config = dict(
    n_layer=14,
    d_model=256,
    n_head=4,
    n_kv_head=4,
    head_dim=64,
    d_mlp=1280,
    vocab_size=2048,
    activation='tanh_gelu',
    norm='layernorm',
    norm_place='pre',
    norm_eps=1e-06,
    positions='learned',
    qk_norm=False,
    attn_scale=0.125,
    bias='none',
    tie_embeddings=True,
    parallel_block=False,
    init='normal',
    init_std_qkv=0.0236,
    init_std_o=0.00446,
    init_std_up=0.0236,
    init_std_down=0.00446,
    optimizer='cautious_adamw',
    lr=0.000733,
    lr_mult_up=1.34,
    beta1=0.9,
    beta2=0.95,
    lr_head=0.00615,
    warmup_steps=398,
    schedule='wsd',
    decay_fraction=0.744,
    decay_shape='linear',
    final_lr_fraction=0.0,
    batch_tokens=[32768, 65536, 131072],
    seq_len=384,
    doc_mask=True,
    train_tokens=449900000,
    steps=7034,
    dataset='wikipedia_en',
)
MLP neurons of a small language model. Each row is named by its layer, matrix (up: input weights) and neuron, and shows model dimensions 0-127. Each number is 500 + 40 x the weight over its row's rms, rounded and kept within 0 to 999. Numbers have three digits each.
After each neuron's rows, "fires after" lists the tokens most often just before its 100 highest values on Wikipedia text that the model never trained on.

L6.up905:460494607471501546507460502489441509551414500541485471518491491519516592478412529550462515463527525451406551523455445524421477525521563519494447490523431426532489508471495498506546531541460530538508529569413545447490495468511553484530444502500503495466540496457443545523455501564485529475497489503522474495502495470498566479472521483475494477531464529570453468502566566443548498510518
fires after: " in", ",", " of", " the", " a"

L9.up1236:483502424452510496500521464492476559379440457432489558464563509505446561542451542530496512492499525488454607517473464521463515507533471439577538536512547539556464540558489492527475555470415444495498516520539539465550534392498507472594508539458494470506555513444477477526454487441529509506523476560521442525509466497534486528467472494437461571458509544457510393491517601541544490567533
fires after: "19", "20", " pre", " e"

L8.up193:434538477473525474505484480475444535550456500552534533523516549595458453474482531504468535463493531471484404504440545436473463429505559489471450563482493564425486501528516601475459518514485573510492491486550535473481533512519521456502428519533483487443529515583422545454523518453510544471540504488519548526540487542455505514494430556559511515531527481515529443517478545534593442568528
fires after: " l", " ", " all", "l", " num"

L9.up1112:460554548448533450448509518543540494507536493538541502508500467496569527472525455514507536497541521504583476516492454468513428557531491555449553514549494497463530532524493499538547414458478480503518505461512510502443479528504544534503509451459513560520459507518453558477549497467544491502498507472478415488552446497471470472522519494491465536463444472519506460443527469622532486506528
fires after: "it", " T", " t", " D", " J"

L9.up1091:464511585454554500456475484452506523477562511524535505456502498480447519518565520470511562417532462478464455519439524473481499513543559520502505498461510521467544510479546472521441582550549495496509448552547551420500484525524487476498516471503533519582475475493456551476478522483543463484446516477447548486488485439469508504499475493507498506433519467475517488472508604519570472523469
fires after: " "

L6.up1082:440547482435373460533573494587456514489532451521477540539530494482535479484490563540495534496542485529440500528507471529451425507512519546530489529524556567590525496494478543493549470456544582472516501482500463481531542540506506548533427565468401519544492526542483480484484523454546520487573489490468470488475486535563485550522486493506509463494427515441429397473470544496491465437494
fires after: " a", " in", " the", " an", " I", " A"

L9.up761:542508534441482472564504460559503428540485452416463493464507496524557545418526557520505467440479440547448523500438465538511495553537525488509435494542425498506515514485448530518460435469473477488495514498480534518472472510479513550527536432461458429476464440562483507479502517491471431488468559502512516427551479507510560473527530477500450634507515572500446454507560483583544474527525
fires after: " Br", " B", " Bar", "itt", " Car", " L"

L8.up1210:502536467519453466531563515529426436510476494446416499484503412495448509504563588501562453479512468544439426503492497560483518561604468508500507538469480541573500530412510475567513450470477509527510552509478507556490549514496414463535486560524541459454551481537472599575497516482444465455473490524536593478507499486552494516532487509531472569499487477491454529508527527532532445529549
fires after: " f", "w", " w", "n", "r"

L6.up831:482579534529467537495516498520487477450545454518530509447514491472527523525504565443497498508550480458501541468432478531491473543571545472534488587461404546502483560433520510566447521439492459567485574549492547451535535463544469476486496593429540567521492528514497556536416455534431491467461458473525517490525472543495470450460518492533461482508472487479559414488501488536536486508503
fires after: "-", "|", " N", " S"

L8.up759:445543440486477455532477475486486549420454474480488530520486508471499524516451556537532520480538471453444499493456489535517521468523507485508505476580528519480526512514470510506447530544468491570499473509560553506507548430521486443563494550472503491454481562445487520495532481453493526504528448454488486466522445495544520497481442550534514480451499573542462461547503573504535455459544
fires after: " a", "A", " U", " N", " A", " The"

L8.up911:555596426462464484494556516511493502501472407490499553486524490581441489440426531528524484505483477532432541480393511532459486539484547433488480583486571492519491527516509483557454509495465593522521469503549518498490510514539474386497482560518471571497425443559398525475474440568540576500448473482467499485496455438575427452446538534569529481479483487505546567544593554530543450487512
fires after: " ", " l", " un", " e", " in", " ("

L10.up967:502505499529554447532488537507517580512419499534543557394483457547505533500489506533483579487545518484533446489473512467512546508543480489463417496486547436526596485431501465520507498463500514575525470504440488445489505419487449533486505504518531433490553499475572462457480521499548461571528492447542499487473475504496535497492448473575467514482558506473455518558488519443513487591542
fires after: "l", "r", "b", ".", "f", "ect"

L9.up706:479557525479558470534480432568437508518531512432531497547468462503429533454422479500512486533494513498556429465500538467479497527448601447450582608520559539447448509523510479460435504489514541504517481538484478510484461540526457471510504505511525515521536492560492518474480501565498471472470506511574514563559494532493479454448511505545580526482449468448448453471565460524583499506544
fires after: " l", "ev", " d", "l", "v", "on"

L6.up103:434507405429477462470475413509479471535526509457525523520521475509473495575451597510450596529527550536501501506453490535477479537483444420572477526472574549483454509472506539463426585515521575498536533538542538412483575494482503510502461534496466542512489476439467503578460447447531510524470493477495489484524477510499498461435478521485555537452515515564436433537497510510494516505459
fires after: " −", " +", "í", " inc", " pre", " e"

L8.up453:612499431558527516505492521455558481490510456483455545507488521529519585442505489472515528505524487380516589433454536516484486527546537525380494498521530472503479519513486528501439531449490569557494487492468516470544534525418464546473467520540512444420478535420516533489410495521516482495465473496537476487535503535544492505479460488584419482529516487526494503496458442560479450450563
fires after: " A", " an", " An", "E", " E", "A"

L8.up905:463532480462470523456495452476527471484541522525501517523498411527529448498501539556454430528554552476568497538426427465506514505528408599496512476472453513512555524507594493519521466473569494449491560463527457484553545454529512520527463486463457458512506496529498568474481459493558508472460488457524535509496439465523432532539529471480507497460498438414432473513480429503493511558501
fires after: " and", " D", ","

L8.up761:444516437510489452494455595492523418466416503526493607469435462585419501537465436426506468457559447431561492535491429497516497526580592540475568536542552416507495489443503526493539599501573481517536525502457533468466504466459403458544457526461486507480469501535490515514513566462429483538446563506556527483543490514503516516545461468525476506506460477479455506488501487449500459557532
fires after: ".", " re", " sign", "ether", "b", "ide"

L8.up120:523504524533516497481495457526494527497504460452512467483557488502411514483527511526518498470575525508482496518442534479426480550516469463452443512539440477480513492440480527490478468496505522535506482520444562444447494595524538489470527509464500535502556533563475565472427537557522493513513461502530531502531490554434548451442537480503491529515494603552541508478551478480603539513516
fires after: " M", "a", "S", " m", "ah"

L9.up40:431548504420473482520452501539406444518521454492498519535482544450493520476564580512533451444520543506496578578472495559485593548534496456576552547463369454538532499450455590549569462549470506440475476552462551461483429479498470464539534502446512554439560534525485534460461504466474470507501501538482506491481432502473525469468531462493442515509493544531478490453559519513547479494506
fires after: ",", " K", "-", "P", " M", " P"

L9.up16:460510522471472519548453429570466429562453491413545470546487527476545508514486447488474479438519562485574487528540467536472499526549566519489503557487512497492469523501487542473461441498554574485512526531489524473490486546488526528489478526481464513430519510539443466519501517506463461579471517431564431493531517528506542458519476494534523570522455578462374461567539451501475479411504
fires after: " al", "r", "im", "b", "u"

L6.up567:520493515585484544497487592443510450444549508430556516507457469469532533510519528475558456529501524575516502507489476533474458500533590505464485547546510466452518538535536542516553458442481546472511460500568560446467540569484526501455540491489561461490535489504505527528461465518505486506515456422451543473530430438491463485469440435548442488522544532482507534478573553507446510546543
fires after: ")\n", " b", " St", " B", "R", " D"

L9.up237:544537479538511493496504538563518413496519489507536434505508458479546515417541583514455494525591558452391494545480491494520448544515542515393469549499551537532492507487534525540496549464476484539516514507478475419593539472517531461521489495489513536512515600486474539518538483480467490497532444506533499504581413517526465543481501503517478466466523546471479457484464459508520481534447
fires after: "N", " N", "A", " A", " G"

L8.up187:529498428435521498492521522522497468491391470490438533497610498545400531534500563515425542475532450512445496507520549474479498504557497568475458533482532491564494542566468498485519505518427552429494524475505543517458547526542533514478518504481529510497504561508474540506459537518512471508483465550549461519470474479484437524449499488568480534442534451553579531510603472513538536473568
fires after: "n", " ex", " R", "ex", "ust", " N"

L9.up922:483466401527615534552521435532475494564484422570498512485500515436522581486438579512457533486484461469545528586436525516461501521473541476512519564419512483536529530564485484539579524451448454497539519439501497428535530522530454456461476557468488524548468505518467494527476509527490540547454532470512500494610534428539557480467519430506448481530501498570533472513513494567455556484513
fires after: " |", " ", ";", " H"

L6.up116:521510524516501490568531489589427449528466526482582505526501506536479511463546505431598451498544511489462425476502492516520484472517564536483526530503453511539485503484431513504443510522541631460509495609518489476508493509476479458482466505520461505486603526569487483507489466516501452567458452530556558502496489514471462496510460501505509552529462525429439510454533462514530434484511
fires after: "ar", "j", "w", "b", "a", "r"

L4.up24:498500442476435509487494490473541598449475453601467592452548486545488500526497543487438658522514511401527499527481517516478477494513493523590535517530530535570496538511454570466449534453578473486513488530463506523469495476510495567524491530476559501484515527533457520393503565472592562441532380461492435513538513540529545500477538489546408468524504488522561496418456481491461467509482
fires after: " the", " of", " to", " in", "an"

L8.up1163:517544511482500542524472502464461490475535454507474579410592519533529533528458489391511539478556439519492496517470524502527497538492588498464481547515438478493444551551447472535481557506494541503476442460505549474524513510492471545427405506490513511431556552559467508479537513494537554561537443508555433543538460533510591492438405533525522470530471505516578449472498523510537475516461
fires after: " ", "′", " (", "″N", " E"

L9.up955:515579468532462558534451459488379533503545424457478499552471489538517512549500492518490458491458541522485521526462539529511545467547517490505548516474535440520570570520486615561511492486561540490513534474518480433465502496486441440516459484464496484501521505463488513511503533432496551429570462500454505529524488447572458448467533524464527536543510499549478504524520521479524429432550
fires after: ",", "S", "P", "|", " (", "es"

L9.up708:479560478472560503525509418449478454494495510508552520529484535445562603500531454426555457527555493517493531547424464469463505529461565497438464530508468481481532540528465467554570493457454417523506477515536489488450534530524477430475441513467481471503546515436504513561516480530428525527502522502494587468574513430534500465491520515449438510484435572562451463512570507556492505504558
fires after: " B", " C", "ar", " Car", "el", " G"

L6.up459:530536435504536435536520458560453515409525486572449442428535425520507532521558496438448487483488477453516488550475463474503427514523553525515437524527453521542504513500446515492484511542532498464523527526501611496488508522528523382463476513479531474473487502506553494564464464556497547581536546495534561403469475498489462420518488418516504486449444599501494517508512465479530425457552
fires after: " wh", "eth", "h", "ar", "ir", " War"

L9.up311:531489481526509509553510420493539574506493500535470512493466421540465545473449507485515463473566505469512474559384473488500501564533517476491447503531465513579518502447511504576509487387495572511543460549522497461523506489568485456459521538511512503464518488503447500502484456557492469504550462569490465501611484503586575508474527474505480556526427514464459490520506517492568432488553
fires after: "0", "a", "h", "b", "r", "ah"

L4.up1096:494542461497490493525429483446500493573530514456516492454527462472459485582418512482489522475527554505499584536484478577546453557514508534482507491444568482520435493548455559436455491476548540490535555522494507481531492479494506559564525458484435544530561496492441544459526497463520533505431471489528429442545437507555532510533484516505556535507507538486466502479581458500414568430494
fires after: " ", " was", " |", " –"

L6.up164:429500487493464509488487482548475492544500470458480497511472445501513530561482488489474505531520530502462454532474456584511483528521530479453455499489553553522510541500498489481483456433566600579504593481507456511548501517504471485541506503521474480448527523547457569476527536535584463487467470493590463462552462440580511548567427527489469524487464524460516469494659584509481513519470
fires after: " |", " "

L8.up736:527563511484486498513514464576427518487543480567455480510582529518497627442519526537551610483518465514528513485485511495473410631489489503471558533495544494581495523577487446527472443525496506543525532512439482465555503460486526460489517500457489465522429528506505560528529515509547531454562455473550405462532456417518532478532467502589516514429443465516476454511521445504537509501551
fires after: "n", " n", " th", " g", " kn", " al"

L8.up1010:481520532466474528512556494498492451494478456545570516492491496462584454478459585468507407513482487554478510502514372533528544561513432564447447531451517507477438524572536524538515582576529604468552544427467515478580496429495518437527426510472532506520484520476482528438511490482529531527503519582504564519569478523522508536489454495538514520451508452553485438524551503493502507463529
fires after: " S", " D", " d", " R", " G"

L9.up963:494533494486536527495477469490474516536536448434545514479516476543433473534409529432574438513525440481424481489420494539461493519569545443454486471501496524483540432452522517510465511481513578615507552535539545464561507468479414430519524522544514521511563498523449531457451500483489544465514509524557478442623452470560484558488470450467535572523465542441524458504544567519480475550467
fires after: " ", " me", " re", "e", " $", " Me"

L6.up512:497523511467508461515541546506480558445456454518499534399529455569464488501572493412536501494521487436522541484443488532480489486488551556502510500504468538549419547493425498452499540565411476525517509542496581505595450448493448526569469592485471480464551557496481531535432541536509598540484448506577530472471477549503513461538481493415458463516554472500570430459537534494554490553487
fires after: "19", "20", " where", "17"

L6.up889:509541495449457482488530467513475457510440459440571456500535548490547473468527532540485495456498476555484519519440432523494485543497522468504483577535493551487520571543480526486520525517517518512497533443525528503437507500547502462523524560466463529536528528486472545608467479531372572573455489471473502508544516477500462487465442464534512530411510535523536446537547467499508531437473
fires after: " S", " Min", "ar", "uc", " J", " N"

L8.up1077:495529506541410482539562529545445462478493453508452508547541441454512538510457530462556484497516538534540463487524457532473484540534480524456418507492444516480427552513461461471514492515535477519569606528488550509547550517539585476530528492499499588496501579544528501449515488468562437485549508486507532529486415512497475483479488423523562458457499530478499510462586514441501500498452
fires after: " t", " f", " th", " st", "y", " b"

L8.up906:562589499517523517483451482480501563502535429539452582484531507541414473503461500511532485518512509491376482482427433526449486521559601493512452559523499435518456498463494494551435461538453565498500529483523563443480579505459483491505457529471486476498499564558478563490478520512497610499475494507473487447513472502495478509497483464521489558488456591566522595534631547434508539491468
fires after: " r", " m", " ", " M", " (", "."

L6.up260:458541519445442588510547518456497520409520453520465586465550493499604534499535431457502444540547445534429543507491500473463456556511552526553441614533467516502443593544456548527495532505517543505446484442516558464541455555496460557413449507468495499504558554568451514545496489475481543501502404472501497530531472495534474499475468480472530487479483543465533451503496525534539528509538
fires after: "|", " |", "-"

L9.up1084:479536510450448466489482471455552584495445411508517470517509512468442529518489579517425537477504443528437566620500506577553528460498485463548448562486543563470510533520542533485532529531507471496488498516545537474487503522492483517499501634456517458526497546430467538584431545480436472524468488471510490496490524472523488506456484436471514459459536533591492457530528506547551549444477
fires after: " Con", ")\n", "on", " Mon", "in"

L6.up112:466531533546610526470526487480494460496475511557457446493578472541475523459518538446510500497536451459456449523510367467475423494519476553526549560424494498554577526523531470488541474490466461533506553465487473488523603520479495451528474490476541492495474502543454553597390472540509476538462545559508587469479469500514471459452472463486538519445443494546467437517464513544486502544496
fires after: ",", "N", "K", " K"

L8.up965:526541513525504503510523500527465492494508493473508581471464434540576516517435535458542503500530520540524492436505546489459569467598557566468422528433441379500516541458519481517494478517498555522520574553496519394472499410519476541489499465481492514480502501589526512545460545552484528500442571425535490544510549513491475515436485563464445533529485527526440512451500553457508468547523
fires after: "b", "f", "p", "eb", " pl"

L8.up480:503503486469493512468513562511459485459512462531502441467574493471553510492565499508528524517488470542507556490492500494439442599504453488426415523523406531507562520543466490616524531516414454423499511471446497492504553487536554451551467505456535498541522602522527513441454502499475459482543429585483465514509501500570510476494470507495452573511379570513470464510590567563607547465545
fires after: " T", " H", " S", " M", "at", "S"

L6.up1115:433532583540525522490493517518422442414531406493451516492521517448466568571494506485542472498509566511492485422506527539435504501502632507438493554463509448480503528488458551492538481543556552466504566502461582413471567495476441493487461451457509507507562517528508550509462550461504487513521575446470520523478462524468552551535465518524495516478488544468474554505569516472526485504495
fires after: ".", "′", " (", "0", "3", "1"

L4.up1033:545491463509445520524472499519496573524404472604488463490485445561485487504491523519379523479506532406510471613533520493517496518519568489510560519524598488565497494558453521467504556526563525484530487558468510469506491464513533515568480496463543577431543510536447521515521584442566369547543460546549449505519482508542510446496509562441450462562485527576518485469521537473526484476535
fires after: " in", " the", " of", " New", " ", " s"

L10.up630:470459455487460536513472458480437462554500377538457519530514476502561485488497486477441487512499503493456535537468544480475486540527490525510493547413519454550571557551461510553545475509493559484469576549446574523439550507544511476539463456541444480455499502484455530532513471549501496511497477537505503486469492555477479502493498479514531510534479504504485525517529551504536529418530
fires after: " ", ",", " (", " c"

L10.up1136:593501510511543527498530503581477442526520463508454506489556505435479534505523487437415507500502471462438561518465441506463517523495571562396450520543496469444517532517410452539470466572525564510564497549427521465495477470458515513535429512470505509591531562517450484469474476469485539570493514536514588538535468426508491548489470532501499498562396509483536508485471501501536556479508
fires after: " G", " C", " H", " g", " c", " m"

L6.up673:465514526542557523493565574551511469530468494528444581504550463566493551462427495469484481487509532460521476480461531520542460512588639526488463488489498471515519501522540478565585488435454579491524509539473497385461497463491454437579539510495537537478506529579452503526525567496543433507492492450487460484541442472496540545540470481513376536519524494479527467450494553534573481559550
fires after: "b", "fl", "h", " long", " sh"

L6.up671:502537480531531470512500471521485469531492402581515516471562529550443480499512469489506536473526446475489475521491474502496461535578526515504488527450446490490558500449547488515454483481455543515504478514463506454580553468560527345433398516494485526513521567531437549436526474509511535502492486513526497478511482488509504532450481498533548471522422524417520512503569476468558447469526
fires after: " m", " M", " al", " n", " k", " h"

L8.up441:496531507478508504490497470498452500398477483454538467416518476453427480407516549541539431492559496553484562516512467512501506518489487458502426508511521474462484525525480496514492504533526472540543465556458515496557495538535556482571510579514448495454519564521482530427441502514463595533512531468503507470478497551461511483495507480488538533380531457495465506503531543495505435597532
fires after: " F", "F", "and", " f", "C", "G"

L6.up940:507518433436418501552498594462509531528471508481543493507483498582449493499408496441416483474511526516445493548469493511481549459503491510496520502507607472491524578500520597503498594504484472489487512493517512459418503507537549448511480540465536552545540536464459467603543523485506456534426504455512452490475489424491489467430521460568581547468535482525516498477549473496448600514549
fires after: "on", " cons", " ex", "uc", " Con", "in"

L8.up968:429529463481529473572519498484427516511426482471491442467487448455478508508491495444530476471551513494511536496455548499512537565461459439506425497495466439548545580451510525426584439564549496521497488515485524511436518498507512535465540470446495478467453486516397502540522476491505487524470518493475500491507400512514481495604531412538518555518490571458449569540488508521495473567502
fires after: ",", " (", " l"

L9.up874:513538447402474517482487467508460420507490471458478491471577438469518543525504521535552402511514457536487598551443499526469473496445504501520429518456482443600537546488522443575541480519537476585522598506501483508475546532421509505532477489479545486503456522502492543592575486454471472591535504500491568455486464526521461526569524476515499577499506510476438526508539476519501501553542
fires after: ",", " W", " be", " w", "W", " B"

L8.up1027:505532494481420509477520518557470519563451494497482509548554510482549618527524526506505487422563522540539554549463381531445571519430533509460468575507510527525553571467485538544499510505487494563498489538539530484494510465547463510475442486468543501536590529501486505479489418508503497506531447547487525478518456469458499501469476484432463496490477541490512512504443583466503528539439
fires after: " V", " C", " P", " T", " G", " K"

L10.up175:546514494480533448458452454425390554484442466476494486455516537525427577527426561440507540496562503519493447465437518465453501557424501486519462582521467498499509560522459489467506575446443517482513476500519552447452477446482484504465518529478492493432560521491511519519522490502534528515544493451544446535549488443472573452450485433572482467501478577556516398553455531470520580499511
fires after: " ", "e", "11"

L8.up1202:494499482506484487490501525511511515451518458472497516483511494481524517420495485471543551524528482482427526514493502546506497565526517468518561478550483457435511545605537494466484541535510524450508505494505575495509541486520567459540444541484551512455473483533453526469484477563482533461506565448464504435521488495560496529511498534565476488520557528530517508522563453487498448470538
fires after: " c", " ind", " Ind", " an", "D", " g"

L9.up1238:525549429500503509500509435501434492487538481572515485487568476468498524500557518542462510523505471500411511498470492452501451586608534556502501497489465516583531536497471456552484446510442504536534522441514547492517588503536462414478453445466462516508543508532504559529447502618466536455585537501476469474503452522612510563523489510514486486524414524513458453474544537493534481512536
fires after: " H", " j", " J", " M", "J", " m"

L9.up539:523524496564476507521553483528479483549560519483455518484524519527514522503501462480533559576498508514494459501529462507603426626578548563497514458450480521519519479513444512574507417464496570516523519505422503460480528449491495449498517434483504464451521502498539520489492547492554491447527459503519478462490490494607501489518448539512479494476425488434490526452544505498548499536583
fires after: " |", "w", "n", " kn", " w"

L6.up482:559499444508430458476462553509557492504431481555505466459473500621432494521468499510420524464521497407477530531489493514548497459573499509547493545495503534495492533550484510517480520484541515452501514492526481535390502500563510551475529512423523491477523449433442536506448530485482488488537475527490485535488468433488527441404478506508462528468466539548505506451501519574492531472515
fires after: "on", "in", "id", "ed", "ol", "al"

L4.up122:492453429494534499443565421503535475471548567541499403500520431504491395517463520515556533478513534483505507599480521526516556566493534498497424483542532493495437556563536519492508471464530555490451494483478459457565523487557468560482573504461485422475489464496504535476488548472464523438537528459544517468422503518468474575514573489468569494537544454517516519516512508501452404516494
fires after: " (", ",", " that", " p", " in", "er"

L9.up851:485540490493464517510452434480551536493551492505486512528514470506543526467429583475487565522494471484456486545479478533449494570472531484491457495527479525546514498514493506559496482397469528534503518447521497493501548514494545529435509569435547611518497501497496477484418428546470589535509416494496413517568534465515569479484498545512501508499493473534474424551513500522499508492509
fires after: " N", "-", " |", " L", " D", "ic"

L6.up774:526493522540481518538494493543452434521500498386567547501536450521582453488431514477501486509477449532461525458506458460525459496545522507486507510427515517488509517520523503519519510475551615551544653532511530472542526512498545516566516496515438463490524471534471505532507442528564434444440538439519538509520484500492530464513532406508408535555493521423354494455533501432516402551515
fires after: " f", " b", " bl", " l", " w"

L8.up897:549527497463499526497456492454441512464471385511471544479477506464458563461514586479473485479497438504460469472472446578418541517557607458514449554513518455467486537583485521516485532502517529448514470473549511507419579497518473491542485475479553462591531547541428547487548446522573561537498500498464456444470467426556507502458496499499456509487451505525555560539525563447587534491512
fires after: " ", " inc", "c", " rec", " C", " c"

L10.up933:468549487478480463511576448572534541477455425492490490507471488418488575501479519478507540430557447436533494494462488490505484568532502469498497505513506562549488583496537463513439506502486513481560553468494523486497469496488481506488472488426533458554449534451517492492501472469490540526589534434522450409626518516509583515461430492605491453455529519516478451539482447594568526498550
fires after: " A", " The", "The", " a", " the", ","

L9.up115:392501494450426528484538458463432503415511510503466492521495413476557453597443617472550538571536508459522483509510495479500563484512508505488526556535487503529482479502532492549485461581552525559514494497516515437535525533559462536506431560473518535491466523483470504494492399455618480484525495444526473485550463455561482470490489563589489480516466448463459542404552510468483505512522
fires after: "-", " /", " under", "+", "ig", " O"

L9.up149:429501446493499449496398496466485458462592495448488541543518547501436517477511559477442480473545493525417490581501509511504509454497528564468495505489530522515585555514439570493455539531531523563513469469540529513526478478467509492511504521516508511513597489477475513433467488492496580551455501483448509439526488495473479492437493527512570526471535536467391480466504468518449499495519
fires after: " f", " F", " c", " cont", " comm"

L8.up955:479570436493551488531488522637477544478458486466527541522503515509516482452552467430482480449510469422555537438451544496553491536438524411507518537524450523554517521513450503536532511502510520566460532483490515559500501496452404462501553533467493513409418512509515558478479573543445559499469503438464502447497478514534454546586476484555509559471472610555534538578519484480464528522528
fires after: " l", "born", " L", "ill", " (", "il"

L9.up773:491573533517530506548474489509482464545550514523538530474573566518504501536445458443515421470467493506441483415497444515526472487520568469487443513492547485482543557541545491566523546426388569585513545475512598459490530501525489473498437481512435500457469496577480480558524496541462499530481472478470536428565484474516479551469463510516473619407554477542465484512530559526451526602532
fires after: " Br", " pr", " rel", " Le", "l", " l"

L6.up705:507514520477547493484509517581524500533512468477523526523515474541452587462554444480527454452547482473477482514433536509464449585575564565416426509494411410504497517466564505575469430486469535514525464553548522526437518488497542443438542475500471535447485513535454522432499537565530552466541530490439505515510456446523462476490463519510468528443531584511473443481542538577496444584575
fires after: " b", " B", " k", "B", "b", "H"

L8.up948:454519465482570537535500467468534463430421484480567526498466477582473531549480457444452540441543501464514516484477477520509484482481555531487533508513546457474594565468524580461552572505523433549480463487546495529438580456481466478475523563407496434469514495477464486552471556404493556532484506540526496533529472502504486467532471523554565482486500502533497525456482450513531448507481
fires after: "19", "op", "ul", "il", "mer", "per"

L6.up995:475516500504521475484516533520405495402506488484468520433487493468480491525528606530541507518522525492616412507511528578551477532496546477491488544470477565467474518484552491477543487465481462514508543518466483469482530528506461425543552532451509519478517492597492474467510499488521491494450555450466515495527475563515536502485503509531459568497518563519516494493540525485524455556554
fires after: " f", " g", " G"

L6.up1002:456493563523481490516487476467557600480457531560575487489486510505425591539493531430435554441560436465511472554495499463509462415571568540481570485528565513521504516554494492501530573455552562509507509527503466490525507510508523525486456471449530436442592523506503545504548506511463477570504515512532506483504469482523542426527485476532473438525460482498506442477451508463535470437463
fires after: " in", " the", "end", "ut", "g", " at"

L9.up295:413511469520530462516540541504457457477499513440520563552535465485524454529454488455509547571541494491572494531450466508517496507456525545467513547537440462429459552514525482540492486544530553546494530576472513427545502439580536476559504561498492497512472492503474425473516489530556507549539510470458502533617466495554526549433444457577474502467467522437469522441434524475469458484566
fires after: "b", "ig", " O", " G", "ite"

L8.up209:564565507490564561467476496501541532498515509474547529429529487546552516477440470467512537464474498490406488467457445474530508552609499520446444571458482468530532471484410451516566511520487487444537561466489509449546494456531497438556465495437511483421531515610529541477524533546444454454532477498606511483464514458549569557528447513531436574517430497476430407527547535535549502499472
fires after: " H", " M", " w", " h", " W", "w"

L8.up981:502504471530420527530552489522535513569492440527538506497483504501473569486552556512459464502525508539424492499457466517460545488579580545502416495518490509507558524488547544508465497467476585480509528524547503420472544539506488513509431466525475455515495496495398569437503476528507463531485519466510516459485509386566520435448491518502483458544465510578461482479509518515509529473471
fires after: " C", " m", " c", " p", " per", " such"

L8.up631:483510484396475448565470517473501423482502496484525471502513551485479524550441553519541463434521541446515587454526488499444463470496508466516449527509461460467511505476489569580482482531496493536511512523500518478482509517493508542468476504489438557486433506479502515566457500437464471463548565524437476501514472508444506434397497510514476571463487583496436469528530490525496532554556
fires after: " Br", " Car", " la", " Le", "el", " La"

L10.up12:539478451503467520502484496565426461455502480434566490440527462407466481577547562391491418494475450509471542561481451503458486510506497525463470569469577456497434543477490495496455522470483505482558607524484519512539524487458559448539478478506508500567517495492514518550612538438472445544469525548483513492540494423447508506532540497552572509499450462480426547565545479484485497522501
fires after: " F", " f", " B", "u", "a", " b"

L10.up1219:468518444525488554570457504527496444508507464522486541554458530578546478523522414444441459493506416501482569508483511458541509488518538498468470503586482480454533483539578507497543537475522507447538474452559543479488587489497561505473462465519531503516478459510463501434440523487436478512603486507531581466504488444522535520481515441528548443549463475565518569513459480465582566462588
fires after: "20", "er", " p", " list", "15", "."